config = dict(
    learning_rate=0.00797,
    decay_fraction=1.0,
    doc_mask=True,
)
MLP neurons of a small language model. Each row is named by its layer, matrix (up: input weights) and neuron, and shows model dimensions 336-463. Each number is 128 + 32 x the weight over its row's rms, rounded and kept within 0 to 255. Numbers have three digits each.
Before each neuron's rows, "fires on" lists the tokens most often at its 100 highest values on Wikipedia text that the model never trained on.

fires on: " such", " who", " same", " following", " that"
L3.up1229:201106159145084101115162171069132184155079113162113073153135122122181069122160139119137080149181099129154188126108094142125072161157126100120086162020161166175132121145106182161148107097167126141152135115171073116130122139114146066173087122130102164149171144179152117121160080097156111155172060173136083128105081116094153099103178128149073163122086146120116116059154163119181076111079

fires on: " In", " Out", " out", " pre", " under"
L3.up2033:162122177101109087091128068124085109167099100141137129077085139104078132122130149140157160157135128075162150122144116064134121123105134164076153103144107136134125098129165127098156182127131156125129117098124110145158147126103151165152136132145176085097093088127140135135172167155147195100131094136133157093114097099120141115082112102154117147088082081194095113155066068182138144130147

fires on: ",", " son", "i", " was", " brother", " wife"
L3.up1383:130147133105105073116140161107103144098156139153052134104125178133121172173175146104061100099103156164164136144172111178110127122091158149133197148212141124111136117082142127089131132134124118095144158134124098084139120109081106067128172088152159163136122105153116144137126090159085195143028088105112129182168131113038101051087107129137125064171127190094135106121117140157111093134097

fires on: " to", " up", " Sr", " -", "u"
L3.up271:131104128130094075111130151170085131096067140125112123090073148150077157152124144129145146119106160144156106141097121121066197124079115177163189091118149182155133121091112143153014116095132178109126168071085062118101167088100160188133169103155173159134142197145072142184085105159133157132128108157137096116115129139171153137150135105100138131039206148099162084124151157137091114131167

fires on: " of", "/", "per", "th", " ", " States"
L3.up998:086123125054192094122149151096125132129089028121110178076113168117146106168194129137160093141048048153074094104148168105124130185145152141041193175147084182137006127103145073090167215145115139176136096123119130125081119127111060171054141100091108059141138109148142112138134101125124109097102157071087118154112110161135136123037140113184107189113175149118074144083194148084138118173164

fires on: " p", "ex", "/", " r", ":"
L3.up2066:123085109141152159149147111177143125098099124117109138093166190126091164108171106110132109054098102103055139128130105124078113157129096159127135141075116179094131100104116122071155186147125108157145138111140103095126119124142148118060161123127129135137174081178088117106125128170164138135175104145114136146164075089085108040086134119095113182103118107184100120182163123115187050138137

fires on: " and", ")", ".)", ";", " II"
L3.up221:165090103149207089127097126151090079153203183161097159101211135143156075104130088096130183115143152090112063130107200167116127145132117152143087137144143146109129094110121121087093173156190084129136092108220127092101116138150121106084089158201163075173150154120133101205154058101141095116099150119105127115057130124136094110113092158114147114141105083155164122092115132124093147136122

fires on: "'s", "ary", " Republic", " went"
L3.up2506:168155153140100149104122103165138128097137137149141100117111169086122095122117127101119107114136131103123115189118183156134068150120131193115185080115123104117124168157150137075131114137141158103121136107105120147088105117083134094183139071099133124097155063179121145083103133084136116115145059146158116176105083128106139137124174138098093116140070108147089150120111178113153132170150

fires on: "p", "r", "h", "w", " p", "f"
L3.up2210:100148076120152097173122128108198130112085140133084113135117036129153151082097143123147143140108151118052171100134125116137114080163111104086119142127140097111115079129080162168133197112130165113160163196111072189121135168080166073086116102124100138130133172096133147108129099148154134145098192162112125113142113101086065084097086145096133192116137158106131106094143132146101125116095

fires on: " such", ":", " these", " that", " this"
L3.up2455:113197112183164095124084138153092134125107118134084141139197119105097191097157182127102093164189137131103116163064117147136128132110133091020104103137149107120126145066118135075154108141125116108075109152064129155097129106167092124119140115149119125108110109106112072107188133134119118167157111188205147172146189130125149125161142151150122108142145122064110113112152089093180115174105